config = dict(
    activation='swiglu',
    tie_embeddings=False,
    parallel_block=False,
    lr=0.00167,
    decay_fraction=0.594,
    decay_shape='linear',
    batch_tokens=[16384, 32768, 65536],
    doc_mask=True,
    steps=4793,
)
MLP neurons of a small language model. Each row is named by its layer, matrix (gate and up: input weights) and neuron, and shows model dimensions 0-255. Each number is 500 + 40 x the weight over its row's rms, rounded and kept within 0 to 999. Numbers have three digits each. A neuron's up and down rows have the sign that makes its largest values positive.
Before each neuron's rows, "fires in" lists the words (lower case) most often at its 100 highest values on Wikipedia text that the model never trained on.

fires in: "school", "schools", "swing", "girl"
L8.gate403:511477561465463553496554475487517501502574473521505488489482527545528490440510527466531476416553475510476473503540530576512467474528480488540482462483515476531447560546533546530559497544531449539428537586532535493514492533509480507444473483498521438446463506484472458468607530435460462478518495461452521584514504523531486439520436478489589493550486548529481531447551447539530486587536501529529482426531433466515500481460504481491454533515539496480496573522477474500505443515495460494592476508477502542400457505494513479470606545495487494465511460449533481473530534392490514477542537552556564467458560514446433521509560545470523510498476446480511535432446520484528490430469526476563517545517507503466434412578474481495504507532479494633510484447489524560537438452480468
L8.up403:519367551496529456527467495450462529505532467591475523464421512545566460522486491450584511528504514462486497530493547404536521448497520515510460502423523506491460560523485471495466553474573515546500491510517505482488456481469553516452507439525449599438506499459513477537529520481546489526526547511471449533530467439499454509538548569561481439480515458577449476451445537417473551489478532525493512511507503449479507538517536478460519567460464549463490557463515548434496534472472506517464560482515520459499530490547460489502493451551513517573483537535522513543544523449573442511515475474594452472487518533498532512507465446469478427558529542537505527472510498542497549479512557523440458551511550590452457504544520474398532467524435497516527545575546507567526436473582480

fires in: "however", "later", "ever", "every", "never"
L9.gate307:449509502529489549548506487446515531502473492551463586443463519460489595428439426491479517447492456531450503478437501515449525446527504423435478437554409576555507425558463579545543497528501533512550442543518450465570504464468459506476455473471464544533534494499514469462500501564432478495509523484453546503464433499453494487480471530518485479539501488528455515514486503546502541534469534556511450499469495550517473496467493530512451481496480532466543491571480509484554516459502452489491524546402552499473475531494491537511536522515574591500551513552440409582523438474528416466424460528508479539475422459566501539556495554470530489458605494526558514451517508491465545439502475520517458529485487473424435534471468453498503504480537545518565473513422510485524454545489532
L9.up307:481465441535474531533542458539600563488481480509489459486423463575478471518519563499514543420524483500508545561561495481529536459505507521512582451477491520531542487481507450454483559457528543495534427509516498519539521487589505445474484500502539503469492545578460536508502473499510484497545561520525437496452438528537558472499455523536483424487365517478449493489603469481497570475461484506458438464481483531559552481429467508508499546537469524498552413445510549456435492479528541461509488451531521457581498547454528533583471472482537465524564445526515485509516468512545471499514434482495473454562434528515532428547437533557482501497537469415540497472469445499532539526476475484506483442462497505539464555506444538525498544553547454487539399513464543507454526563514532

fires in: "is"
L10.gate510:484555460525522532428551479452468516497512531485535421519442513484507525497431494532459425476480481470446454501523510547544527516432533540519477517496471537503509536578508476449522514542557477494449513533527546525549499469504510427548524445543494535484564474518527574429517422508516529490496407440539514508496561423476526540458494493451498447506482507570456455533439529428456458508454532534478525508572520511494466407489461447439470540530456441522563509456475505523485476505446468398575458551464473455536542530506450466456479535551539563578488398510547487479492493531481485506467493567458401532527461533524502528529515488468573486516444468502542464500511520440490511423432504547530437523470500492482549462529547506453503462584495545452529445423498522505517580488486494
L10.up510:516543434518519509459512530551510481486460481540478501502517485478505476486516539471447501442442442449506410567465557517491460490537474499482481522537527537483508452502560491551481572446484421539498498452507479545489433543509500492489447512455596504509520558366458482528548512504523437471523550514502492480453528485552532415471448520523470489490511494438513487549415475567432527552492457499495540470547484561537419499532459509509460494539423498519559510489492483451454490492416532453566504464467502547501510578467465572502471574463551523495556510530533497453488514483476569502537513492522522516481493459459487499476479518597462615557528471479517515512580569465474596477526462511493538487453505452468532512529562491524577470494596540483396496457525564461490487477468497

fires in: "he", "she"
L13.gate274:513529413528464515470452407581495477439444515492473472528521557532473481540535499490507494399537482507490512462507561477462438512522484490492563453492546480514564525533494486602519451475465473514497511437585515526437517526449476480498538465535487488568501500489499440460467425458500491503509476501537540502496394471492423437578548559450492485532512506445566454522509478444503504543531543532489486527488540472465439535511451462476433495527561458520497516517575462469512557565466525537494470535492449476533435465497470496512453527504486566528463521502483443542522566540442487592442464437536482543501486493512535466490444584474448476535481519481525469526469525473438455527488557528524422469520458529480533492453549597572483479456471470516495490450578599486433522469542470
L13.up274:491454507504510529529527441531467506514510496480445519588511468472502536469492451513575466507483560484483479559561476496477516442477386512456470473480482538469550468483484576533535459561519505470529547455467452567529474364517480482523477475448596480437514480543521504513487514541485501557468532467521494485478578556452535476559493490464529513412536448471450565520559496483508502506507501485473506598513520504535484527476489539527499417518494474521466506489524449428482473482540585549430538582453528532482477429483426520556516425418521433495532545485499464518476459516537460603490497529482469524442475471455543478500494499542526478429438566407431539436451458471509539521498507509563564443516471509499432489498499445493535447525453498519532519502545487513538509443459511

fires in: "series", "production", "produced", "construction", "producer"
L9.gate108:474518556587461521458509547534451508484507470515502492521613467461485510511482498517504477527513491490497428478500503589508498534470465452437602483496488486471489501537523469501501463509471469518445486476529476439461459526532495437528597478481503503527545528484537548431490507539567543514549562465477477492473533525484546459474486447584487448530527539501555442460533520521522534549469495535620460527478517502513554504510478467509437492474527487456495501482494569519447508509496524513499500489507487417450612456513460508512518509606417439517482521455512468486514486543517411478518541535465501428499531419478452455547584492414485508566473379463521564530486502480565544568551504487538475503517512490535485461552524451431520480560568579495486510511549539423486462468540521
L9.up108:590574501487467575479583520480492515491559474389558515481524537453471505538429486510494461537472525422514497476538542481469528450469549450479569495469550452500482518507514540541502542419540511499511568449541488554468432469519570473501484544526527539498516520463474554443523423499519549473524482437453415555504557472513464432520476532456495560479531524538543379500485478496474475464512536487469485434499517484450508479508527488509480476463494474543511486485448433557445502475521554544503458410516480497493475524534562497537546514596469484485486547497499561508472443444523498497493540537498514450484533479559482480465489484492482556472460524427529539498423619491517534497527489499541471448478562513523485563519490598511488526534535511524455522493571509446537546427603461

fires in: "first", "total", "most", "another", "early", "second"
L4.gate59:535500503561434515439499558536534464485564509473522546379527477532497387429518514507538539549478461509489496504522466477529459525503537523562480501492518545505531554500514545476453482446529462566496448511470504537506446512531516479446542487561450486425483521512484545503482504510494516455521467528495501473491547498514508520537471496477469533476435518479488515480497468519492480447520488460493469546470546455418470554393476472518500440541467490439470525419568567465495572555473408450504522504569499509503467482563504493435519472521455528595536495397491501485471509596515408446539543554492390473417435545474497462478531508495583506537443508524467484529477436538492489413526548534524550463427521486541557601520506504463495523478483465534509521473472490487510465521444494
L4.up59:461484480486492502483570535472486621467480549507496502527544559438495484483491539510504449533528519504529461490524499494539508481473546501487450507528426486482482552447559500486513421521461514478485446519513509463575511488538408499514596528493486485431477578476508506467407579391538520516444416493625480514480442488511500553501509470533496423456532499532548439498487476510582441499487519496413545429547520477485439473527526450423505504496455500493494472432433567454501537594498509409505478489470452481450565521434461545560474468529445504527524468518500489541499526541542511486449546450495497471526446513493552526432529467486489440494532505518525494532531493518479480506472529468542469529507510448497487540440469464543552456409513462490573509555443504501503455580496486

fires in: "where", "through", "throughout", "while", "arrived", "already"
L8.gate322:556535477500489489447459539582521471506481515550490460502557478444485520438546458499417475558594439507470559522522559585474448504432542498422520486495602487484564517549512461479527448478533467454499494540543531535462477548561505504502474502511477484536507449470496591418463455472427507436443459466478546529534447485530504500546596505496525538444483517548559598519478552427460466475463539542477535561512462550459543466546514488580453577507465446482520469563478454499507501452493428446542492541502494472542476481499449473486472508445495509511544503468502521504543512515517461487506500503407570479457532524485490459559495525515437511514500509498502498524529441515528520518488517492447464515535456494549505463549585462568473583546474537489533464430560494565518501485423492
L8.up322:472453505531435494553511548515522541574513525457430574516514520439491472511480473526529530492521552502482554450496539476462461451485510539485491487542480396489511512478523502501454514497461455448441490486515586459520596483542502492550473551500526457520462485452412436571430499445484526489495479541536437508483424470517597480460551523532547524560479447469495432455480529514519510488503473512525481516497539525488512528418501518555500457492434531486432471447472444501499561489466450531491474490498573499543474477538432484529500498491485630488482492451469535514493478442483498560521486526537557542522497503525450490524548499523497415545432541445490553383522387503511497503427479484449515501482412531446385507467532551439517485438471515524491546447476502481513519542525517

fires in: "later", "however", "liberal", "leaving"
L7.gate86:481489503526505509459542505454509589501429480543515553511500548526440507461518488527421483545560503419471530496459451490574508509592495523479477470518414528509530531457439564432470494482517619513565483512528490573513495467550441447550522540520498498554536492487439489490547513515471521520485425512450461488466491527410468494533579459464578467514437469537474467533487460514538517549474499520457490524509612487524562519462505518558497491529412535499516460509541510553511448540553541516493455494466466483559476489579442462486487485509496541526483544500481521480491451572468501515481505534505506523476428477525511508555467533518555469472505476455514446498573441468460476434500433443449463468496410513428471601481527499454508485441420482525482478526484480468597465568470509
L7.up86:510496451455470500539539512464485473481487549560503524486582556465501499481496441540464556405465460503562472360496562493488472559482535422450530480466457593436502461522479521442480520495462530473580509531511494476503500447494532507446476515598499464462492533527557532415502568487485461502552532457521476513571494547449500477509467518654497534493509491442524537542541416524485487538540534496547494491517492506395521489516501489450499447493579492497449532474493479490498506538561486475569511553523537544490541526485495538514527544525531513511519472523423519520589510499526453457518447536491520457536465522531432451518498536531479471450505449473549557562417484484534500471497414507547517493458471429431452481444486489555484489501609492495491496501502498458471445483514533

fires in: "been", "in", "many", "while", "become", "with"
L13.gate437:569480573496497532499455553477512562542444468534461455517501398522514545505509442482545500486593485455479464458477471516512494447513545433453512503550397484589511479542521461581504464481533453523518438531520449509498476430486512526510452493494497425483551448480515478482516487508483482532482492479522477511409503501478579442517520456488470544522496510544521492513462485528469435579454532570472501517486485483518521466476481470553480550484402537464559505495524482528485539510533516548481441472503488433491544467491500508475536488596425490457427463497426486510503534488496544505470570478465517552552519515456484503507582484423494470436464440478470446489491436409490498505515516506493449474532469450474452417466548424480460506432502533545581477507490527455450470373438535
L13.up437:502517490473476512479497513496467503494495523548467549542444535510493522562530473546533548515528561525542462462498434467490442545503526499493513487524535461485573507495488462521487459519527600468514442498526460512398493518457529497533511503476539522480439395462547449431443519580512522518500471459495540493606492462523472557529576500559529460476503512552511492536466483513400469589504518469515533550559497512488481467486513492536526478541497531512509539534414571491557471507535544532446419493521459543512499416515508497466524495550537478485450573543476514548550496467554421493497401541487516557601565488496484461453516494481506479491542452524565505566482498471455455546458521498490456467591436475542522489472536450536513597473480473512536587489446525489521533557472602

fires in: "season", "several", "seasons", "valentine", "special"
L6.gate226:527549480491491486501520496458459512487547503543465499508459435576471532490546513536425492424428445467508537475524525396495553482456479556489511568537516592551554496521534431506505440544434476534561478490547500442543551525537505501478490516502487546535529480509472501561483486550469490460450550418477486434509513402485488497548543541481546470528500501519530479452468526480477514565562540542458519497508484511539507467470420518559453537577506455508514434548541549467504516520448546453530430522590488546567554484514521429499508526562528550463494467527545458443510548420530571504421472529570535421529540455534510504533480509478505483465491503446495439510465523461552496496442485476531454513516488492483504504564612486545461516577465508522488422548500584475506493449472488
L6.up226:499478543534541541488488513486581512484505550428465523489520565529543408469522465487509465527491466551464499568507528503514496547459518561586527522533458526479497472502499558426500415500585471419536515545450507494500575479458567421525496454524457505492431570457481458515544496529493459533550458500525492552472487464480572481531520466475472518544510429504509472531518531505442521465474490506591522509441516456448476478440472517507469494537539408536549515461488518480471531435508560527476463497457547497535461496539462492463489542414474487473600518514498530482517555504517498447511429445437445507462471552569572511489493534579457396539490570493441541443469458470459512528544507454492523480470578497474541527428550477490454529504513481530538464490510506602505564507502434

fires in: "known", "named", "appointed", "names", "used"
L7.gate24:520579546442558564464469447494523509550498487538536465497532524539500517539524465490498576494518499462528390502537533538519437446493556520545444528532509478497453550540557425375423491473385546481480528516488540509492480471568468477486545521524471449448487527490483502493483418470499486471452538512508460554542503529516529522548517422388503538517481453546522418517548539487450549481422482513461584512505514470484442493542488439530468580443443470460534483434509526482473543490478564501540495490534467478544508447540536509491486506464493524542523501489453529515506479538452492504538538494495494571564511422424443485516449491516574453495510535537526499513587492507571494555431512520449472541504474507502447488448529505503522498534465477467520485496588468542470493490387476
L7.up24:509456481526519526559551504540527530454464546544475452428471565543553454485486458489476531458536547479533568583529502509548571430495536433457540451471548499482516447490486495563497537534504498452478496478496502465477478536534532471462488467513453467489477433518502561487384491558548506536496494583541514507451503572477467459528501412504538538474499468507493576480457453464459510567491559499443505566461507529494525463447534476528498471503438517484444451501493419505448514506444425588497504520547519484526491497532501565525518424472574440524478474489459521631486555466559521495541483531496599482429501533479566475459483603490548423421486542492535509476487497472411508470595478512505435479484532502484504444509515503446481497470503494491488454508490499484504561520545529

fires in: "no", "any", "so", "software", "resulting"
L9.gate450:525503529540478586485482498472541548431495484489530430461466448477503454561527479499458455485524537559453467520479528458576529501410496484494511492549575601548538483529492465577453495539495530473483490521530496529558548576450520503394522444538512443539522505482540519413518494512488477515431520502518514514466444459547501539489478500492504562471542500558550482439543477493516495459530500543401508456487416539449509509490545494450435485467461521494465471430504521569461528507521505488478389460554406455555526515503495461442494480570518477531441520510431487509449502531531530470527509452429562493509529525516468441530555464514502453465466577464527460444539477546435479558450573531560467459468538496502495475475459502432430535540556457494473509504544483470516438513457457
L9.up450:495527467545531458493507501485487507568505547530441485545467467464505502426535432495397412445512529467510531557508566428524460439477462462496504537511549576486503533464482535444472513520544532536528465432518501515504546524560441493510555543470466506492512489521464478531473481589467489532514485453437420524487513477460506504638449445579447557513477517525537517515508466543472541479555539469447477487466586551532556497468511429523500501511493492527512441534518477530565509563529492510535422426458540433498479453612470478542452495600427433539451488527493491513511533502526492532499526505455519428451509503505517488441497514508441459530539475455419519580501512547446463486514513516461475551576540487473535490483568484453476560504516521454448460454546515490509528483463512

fires in: "has", "have", "first", "mystery", "just", "website"
L7.gate171:528530484537489425443517455481516530515592509515547470458484490542520462475498507448527492512587475530493507480498511545453405522593507555498427475525522523516532471495529562492472518507583494493507458506567448496554488490573465484507489546504476507492520448459484564542491548453481542461503489537637547576509498496514529466588458561494439505532450518460495517472526484544561482547461527516489489506507466513550527553498483441552464425506495482476563484410493560463442443559569459447588500491468488607453522466454461524540551545483491519515510437471496585533464551507497521501527539487497478525451501554473562533528451492484530499558500435513440521403440555529482522530432467536492478470524512438583565549491498491546455509470553523559462469464494490508480523510485534
L7.up171:466518533443428517504435455492502511406519503497447531470466504503586502496455536510547554584487553423499484507501503469527474529511474513509474537522492531528560450537489522541453456513533451545559502495473413498575599460477468496473497510527461546435495456472455493499449460448552547533505503560589493415562475468535491483504514575504464477513494558496517498511445467519593434524498433512478503500516498453501534491495490481503474475469527516520565371541463500490523385527521498472498478518548495538522531456542482485508483525610563544523533503472505527498512543511482486490559495440525477462455484540591494472515487519526552540569512421545480494526506511481493613491542568472522512463495465525480518576487584584555479599502527467538554508521491516504534475512519431

fires in: "north", "east", "west", "southern", "eastern", "south"
L9.gate438:520557473544466530578456488483551516453498488495568455498467445503543478419528513453548496452467495531497456479499602576556515460451520485542453575494570449548522468530528537515443562528448450526521453503494481529557540490533492500477475489555487508524531469512540484476451433461458536602502452530475458496492491383502463590433521578464559490537520450496551469557489521501502525475497552528604532622514560543587514453497511482523441555545472500492458489457490560541531483517462478494489543440507506472462536562535482484552546546593482525486494562491516461454522430522474476534394539507525493479466554532514520497474480502498519480522553471508513458528497534434536560516479558506481496524420496478570503546522492477567499540477522438473493498483478524494472465458530533
L9.up438:521497513555436525503566567501541490436506528509459516486452485540577520522465542571493488502488376476480561509454531521516413478480492463529520514525573516486529516453478465487523533593458561489518511498548445520580514460506555529526507520454527490444446608457516423512517508472536456520545460573449494452468509536474485496500518498467483497562576497509414515545531536543507605487503471500480469537481502514568521541533470513467496451535478425487488417491458481454509477494425510506495489548543484509474490505466423531538515481486505476510459452457427518538445487433489527499513462520528496431506436530477507548508562559512514459531454483494526468537575462462454567462519517445402581459558575477430505477440474472519482448512507435508495470497516541613530519482474507

fires in: "south", "north", "individuals", "middle", "solid", "southwest"
L9.gate499:496505488501492539490499598502492566458488550522502424482469470496490509449526504515470506479538482485447463394577540425483525470532482523562462559510508423504492451510502537507515516531473539480512484498516443538511478446529491509444503466540491505488533575466576549472501481460454471564486554479513542544511489548569538486490478492518556488526459482507500477477491521463449545434458446573461520469482578549545472475575452540558423518405462475496417533453462466512502433425533502458574547453512484513483462490597553549546528514522407527504373486522555501537531519526466517521572546498536480468509564444467428475490480529514491515539491481505580477495537514528478506508462510474488542494592549462509500501492490468520499446499460452534534517452451590573496429566535483
L9.up499:446487431616594503533490465483499481544470546542547478537516499458549470500445445464458521538484509446488427490488491542534546462441545482525495529511492471472555527464569567549476518552411455526475548492492506512443503526512539525403509431489521538527475538507595533419510446468544533575453436529526569459487508482552510553480497426509475521530483472472461502476476514489474569411453534510437531508450535461506507429442482514470498451500486481530481501458556505523518498490503531429548516480567508469510522527670476532496564469526429453482480537476517544535487551530458548515543492503496457471480562569454490530533491517476529410531494477539551476543602474436462504523532494502491474468459516555471467517429465511481521538524475483463460511539499487538469478470532498

fires in: "family", "named", "names", "until", "families"
L10.gate213:502490532482522456479443512488452499548452551516496470479510471473493461458509489414467493426523474416493495478546496497551543443477476489512411563517475533495501528519504483500548536471542461519499527533532488510515391567535500500449444476509467437422438526455510464536559508529501453565442625474475542552423578538539468477564530432489501421554485504507477480477440555483533528457421407551544537440539490550522469522419482459494476492577456456478528556459558508573529572522439455503540571509572441461507516467551521511477460512527533420521509447525512510554483499531573558492470550414510475504493525523469538485483495507525484480548522533541463462535456508507468508506521522491525443446549541538534580491540525504492539515469494476546538522495569481512524471562486486
L10.up213:553506549529509535574532555545467547444392484566510435470464580485554556547439484485592465574488538432510505594500533527546469473509510507537528500479543531521487526514465424461491504532499506499435485432457494487524424440487539570475524432471548523544509434473520505451552448549528518513527499565495529492471521596422542529556465524478459547487518509533523511515554504448504487600498522515487538476495561505494453596579443500525497497493459480528442472500530536515561509473456451506480477512483472482510550488507537544502492483453511453455563501463457451515548508498434444521498478472469500521510466443493544499532505496434476406484499526445552520447428564482507568526490502515430550498470495508502464524522503470470496516469585520515586475543433496425494562530460470

fires in: "became", "appointed", "presented", "signed"
L4.gate477:548525464449495518438536512532487537470467521500479413464447480479499563458523545457592580471478498480530486478518543469529578491558545415413520478555530529557557492532480509462502488481519405509526549503516479517482557456556573466375484478516472451494531451489542506508496456564548450552513518490529485475518463491433463536487479519541439485470482555478526409547488525546409572471501513516569505528541478459503448519517586516536488543444475457468510518472527506444468465479461541495563566456542489488513493465516534484539497461545519501488521466536570472519484515512467450482482469516529465512438439496415499455467492510559557506562494512530494419536562517516462506569495545578458466411565523523514556503495531490490509537574534531419458467542519508524468558564496505
L4.up477:513536544477482479495486509578435515571505508486467476451498501536593475535518471484520424471450491505486536509447493554563547495577544497510544475497529554525488488559562432576587473468470599476471589482511523493509539481484496522499509544471465419471463507477445466533491456548462462480521509497460503503510537484429512458492458517489505504523553570491519476549501511536513484458527581487532505522510463395492457498547483518469507558529528501417547414512457583550530436532539527566480420483542474520538539526481517454535471542354499511487488472478473485567496506498464510557509510479444517506477529477489521466526435473589403489500521494506459479510473490565574479495437496517530489463538538550470416483559469489435468452565520524530502554553525467531495587464486488

fires in: "school", "such", "schools"
L6.gate497:501448472536429536492485480509538559519524491497486498472546477508516523506526558522486490456592494512452467439556537516449462505464501395537466486463548513507500543503508467649521530509545499598538485529470508562488472480558509440446427492529436492455486459542549469463421517486450483503476453529514454486458482462466500428535481470528541472533463535502549524472495506462539475541451441527482560528479589491570480550472537478445449539463510443458461514421476514557559444463436550467542535492476492500510460523552454548569475535534547463552567482480472430468519480460546479588505552506596519406448484470453515500520501458475513496457410485472530481555466474457506544489448559442487454491503443564511484491569463542495466502544505474529523468515459521541523506492464468
L6.up497:492531489498471500525537413502510499546522489539569523494435521490488529559444550464505530521491491447515505478482445506494504494488508469474520548485414459512500480396435454510527475460553492524548490476491473451502465537490496508514501515555482490601549451465499460476470556507492392534482416491520503442487480445491501466507447529518435480499554510519558478544466532478558442434520460463568515577488511521602530556523586465478503509534504437539547421503489459546632500492492505453534518446520432464497499500522482503512475512572399536502505486551494528544542528531470463498512489485476517434505488462475418533503515434412516452529506589569457446463511579521551532489523547547479487586552513547535498474570516490504499527509469486502515428465552524568471477433516553

fires in: "is", "total", "mother"
L10.gate133:583511534506483525478551513497509473457518588520543428467457465446465522442431490511530454474562446527464544430510451517515494493490486470470552508520485510526549481501442490479560549483515544515423421535454568513478542544536524389538481473501445521475478493487482557461466462527495541438528463444518450474489494476445463492565456547409452519510538506550513494508479519456494542558495517543587499487435521473560407498518478531507452517479441572463502495433546461521573565509437531569514482496491476492506515570484477472523463554566484556501480496539467469496465514483484480485523532545570554483496454508539545556539576501486516471505478506525539474484501548494448636441472533501567453509440527462508544431472592521431454498505508447537520451535508545475486535563508526
L10.up133:485469546484539538510473532433571454471507540547508548490480502565463547528507522557554481563523487537513474553506483475424535453554480589484424422445509458539561481486492526603498516470496502491499454486479504511542444503481464428518424505451465543524509485500490530522461505526529525504517501525539484533491475538482560464585482548466520433467486550526508553526458463515512483497522520496449491461503487475594474454569557531525504515428410560433484470529459543422548484501591579472459492439496512509496561544525554457569580431464545485483532492450477485551544530535514501522508545462470546549515471536437520482549471496500507544514516526530536491486517436489491503546483502524488447472536509490565472494510560429528491419481461479528599402536412458483512581454524508

fires in: "of", "goals", "total", "age", "income", "goal"
L10.gate80:490530522566447499535499482449559530476579527501503491494533585464466485419563536512548463455513548395539501452511547523516514474491474538560498437474478498537506458523501492524515442547525480532495522483519398497429489474513539437549468572508458502517458451509481476474502452455426472459503496528547521490477491460520421573529495504531522429497535532527494493585471471523579481577478550528516550490500456512519522454539486533514466502506517493403441481504476572474500462476420579497512530442514538533544536508517514485426492467501482582491590476478539488527455480495518481469482533580568611487535499566507496473613562491510539514523483567489548512411465537442431518474508546486502506408471562509490526464530490477506531495523489415542499487575495488497544542512537505
L10.up80:474451554552494509494513516564447535473487538515545524454567502493454495493480468467468412537451481525530518454515540457499480538481486562469484509450479533478508502496455467584472532502458532458440501524504491516518451540510554520470457574433472514498449465519514474455456522504428530491485415487493520507476475445507523578487470484477540490447434468495522508465536467467467506476547541478553481497473521437505473490471528477468477449468436462475498529502476527565472496525428550533481553641516535520440488557456454522504614462481416486547550551525485444480506552546456531534449498557575561442483496447497604563492615503531499514516556435482562484499482452495522451444479527598548494569517513435494485573490508519477452439516492509531419534512487491439540490511451487

fires in: "through", "based", "although", "brought", "throughout", "bring"
L10.gate13:473494509449423511524538534532534478474556509491508486473534574498511492498539548532476498547538528433436477465555562547533504500473481449497473445551445583540490535554443490519455536479532437529481482537486494505526564516561549423523441482518537470441535490489523499442472392458549509427489519546537563432485549515467479476453582497526540469551510470524463439562490459524428446496512515550524499442442512471524527487480527459483446444470489506435449512460491426583490470578448459588500470458467528475528537488507387502504510600513509526519573516498437509483485490434529479493561507431525522567563555468489491512517475449505455488496408504471503524489542398447500464478494559526468463443508456507483505536534515517489499493508452548539549504511504480520541510517423434
L10.up13:567492482503476449535471485617536511502449525488416506482523511501522479470522488454550528446486501505471475475494555578512497544547537428455479511536504501476523522471505531448471536427456526501437468431498516506466527565559470505509443522537505521528518441516483525572439515503522487470569487425516498495545511494477543504445530542474532406430507501509472530503485553483519558490532466495545466493543494447508535530474544494442499445556439451496499504492506484476501450493497446510470507434448527548477478483525531549448514476474464525487476518502455462477493484420482490488529507551584549523442527512494570456528469591518513466567537514608446486331480537541384467485475547506519506616495470454446497508404467431516531536498513465558557477561470500503489494466490520

fires in: "has", "have", "had", "having"
L11.gate307:534501471536469512562465576439449444436523502551556536414465478508548499460548501523557536538508428494440525513434472465471400572512482613474499479528475542500521510571493447503474508495543499493496502519536534489529495484491481464523483509469481543566474487426489537497475460523506550596478532538500490549485543462556551536486491454428490511501549483473462368447505480578523490547513518580506525543474469589474505505509435429537428505501557457453456542464521518471479473495527541530528480481519480539578577474553493497527509488509532527549487503474534568529472495490559560545529507475570466505585528456538534542550507436517612452541505447528497505493531503472550452517500519480583449528495504441512475526544527462512545553516471529547498541514491569553506501510447459
L11.up307:509538495529495476499470510476507523512495561566458478502485464488535508528534477527519547496490414577471482472492531557491482558531507563441531474491472510493512480508546503520482439478562456454512417528425536561478467438553509456553498471478467619507465531501486540437518483492558561481518490500511512524540514532538514459485450521492494446539498558426531410495468472529486481496443542524505497570503564565573576482494425472517511479505494425492516543483516559470480439426535420489557499499509501515532541486529395447533456478520551621564418498527502533530457454456503528505519496502512437562573472548452527521535484467564528584422440487538494458424434515470480494487476498493491470518494490465547534473501583469503509533501448529513425470509534552499483567480432435

fires in: "series", "television", "title", "role", "album", "drama"
L9.gate434:528496498432523512503436472486561493498579488481502564428486516558454564494502504499529474456566439507494528479536500428429522531503506437525500506479461473517503488495562481494513496509455423487461543452523523493491451533519572484542426518493512617482454461487556540503510460462500553486483429457425524588504488446502512421512488531499574516432541483477539498465537562539529507576512516523525498558514508489472429491508522437507462526427494475467453519494529461527534512476500548425577451522440474467474507504466567552574544522454517518553525500533460483498513427546534531476415463529424487502541490481463529477495553593487554532470521553482529426478442508502520500502497511479502500497571562496498440450476548530584472477480544504464541462563607554478541544431525429
L9.up434:443471533493516533497462470526459477487467455493499559525486518576515531530405530540525471454478491504511552576564496542466561541609499513428565501484446506497469504527461550420554489464513502548529526470498473407492518445530520485421514478516537458496526466519522528459506531485532523534511479534484565514478501488487430464519546463512444481557563505501551554480500474498534517431459456504579492534549522571438497479531460504455499586498526491488457502523497432529453515530478420510470454462421497465447507490587516570543508595515384454499539445504497507540523560483488561479522473496507491455500481407453456472561562573440461480582517488503525539518536506614531464503502446465505510474509513489514576482489445537514564520440528531509551547504537491508518475529498564

fires in: "first", "candidate", "early", "george", "candidates", "state"
L6.gate32:482427457529439487451549473469511457505545517466477465479506489505478529478503454534560502567529416472532450434560484510433473469552457534589493509503424504557545483472431490522542458457486533518578471498517479512507469487517466473459479460479450502487490478471433494540418474468498524453470463476524508498536466465418471502488452485510449446534578438494531537477473487660448446515442517531498509540439511530532504600524504550540478442557494545530440506521536484433530489552521506449501543500487507538507479554529449403425453523517488444540461491511528514541471494543470472564514513496458422415543507530464472469433561488541443560468519450506468549514461449422521475522535499560536531416531548468486486523519487491506514488562487509504521454441471538427498479465521466
L6.up32:526484469490474472513550538460454510541582453505466481497503554510479593439583449491455472535534450546512456468415437499574472477520510601544436457448512483535527493482498450534414496481493540550471532459484426442459495518524464503563474482445440529453474506493462548419525519467497535472425503492520548575432505457502520494492459485437552473525434555563441562422474536523517486515470547480461489509494447539512502518564524496519489405494519558456531435545441482479567493518526480404501546564506516478490472487496515490472483504514539499518469493500514587599419524508434513461551519491462453485451480480568518569425465505511533488506466474490495551483544532532498464441474560518509514504497533487536462496512491449507518537544569524566487562461532477506468559574480522

fires in: "on", "such", "beginning", "issued", "gleby"
L4.gate426:577507516478460462544524564470460537492543476520437448490556491558509504510472517507491486502509552451461501519527535495480512520531488463578489501498564585517514433455490489446601496473514435471525479524538496511504505493528428520584503405512498493521576566520494488605514564552493523433546478580514512493473466576450463475500516508471449506500394526429519543549485464490541480502513533489518488551478493551501556537470494476577490531496475535490529525511481467443515515481491403437468460447494476531500476506476569577481508535448421607481552426526521513518497547516470468500512450469520517459527507511466509473494500545601494535564466537558556502525478547419518549449441524475496511483513442505519580508484616501525461549484434501540466460459514524452521428521490468
L4.up426:491532528541424489535481408472483615508444512504517516481519412463465377442496481482483517459511448511519470551473491515466478504503494451548510439472542500470450508572486513505497548537440452502503454457483573473549459489461515520520444495501471493467461506412547505479509416556516541475456555492577558436498509513539469408486576439462491509486497512466551505488477493451507498572500498500510445487518461571536569535498483488487484506514455541507505473496450475481486499468434465438448485523453520517433468471471485513459582515470495457488561442555516531517472504600517537483473537538497441443497466459491518476502483478432471549497496515468477478529435500500431541498619410486524453539481432464496548471513422503509497479520587496552518457549598515468536550549472510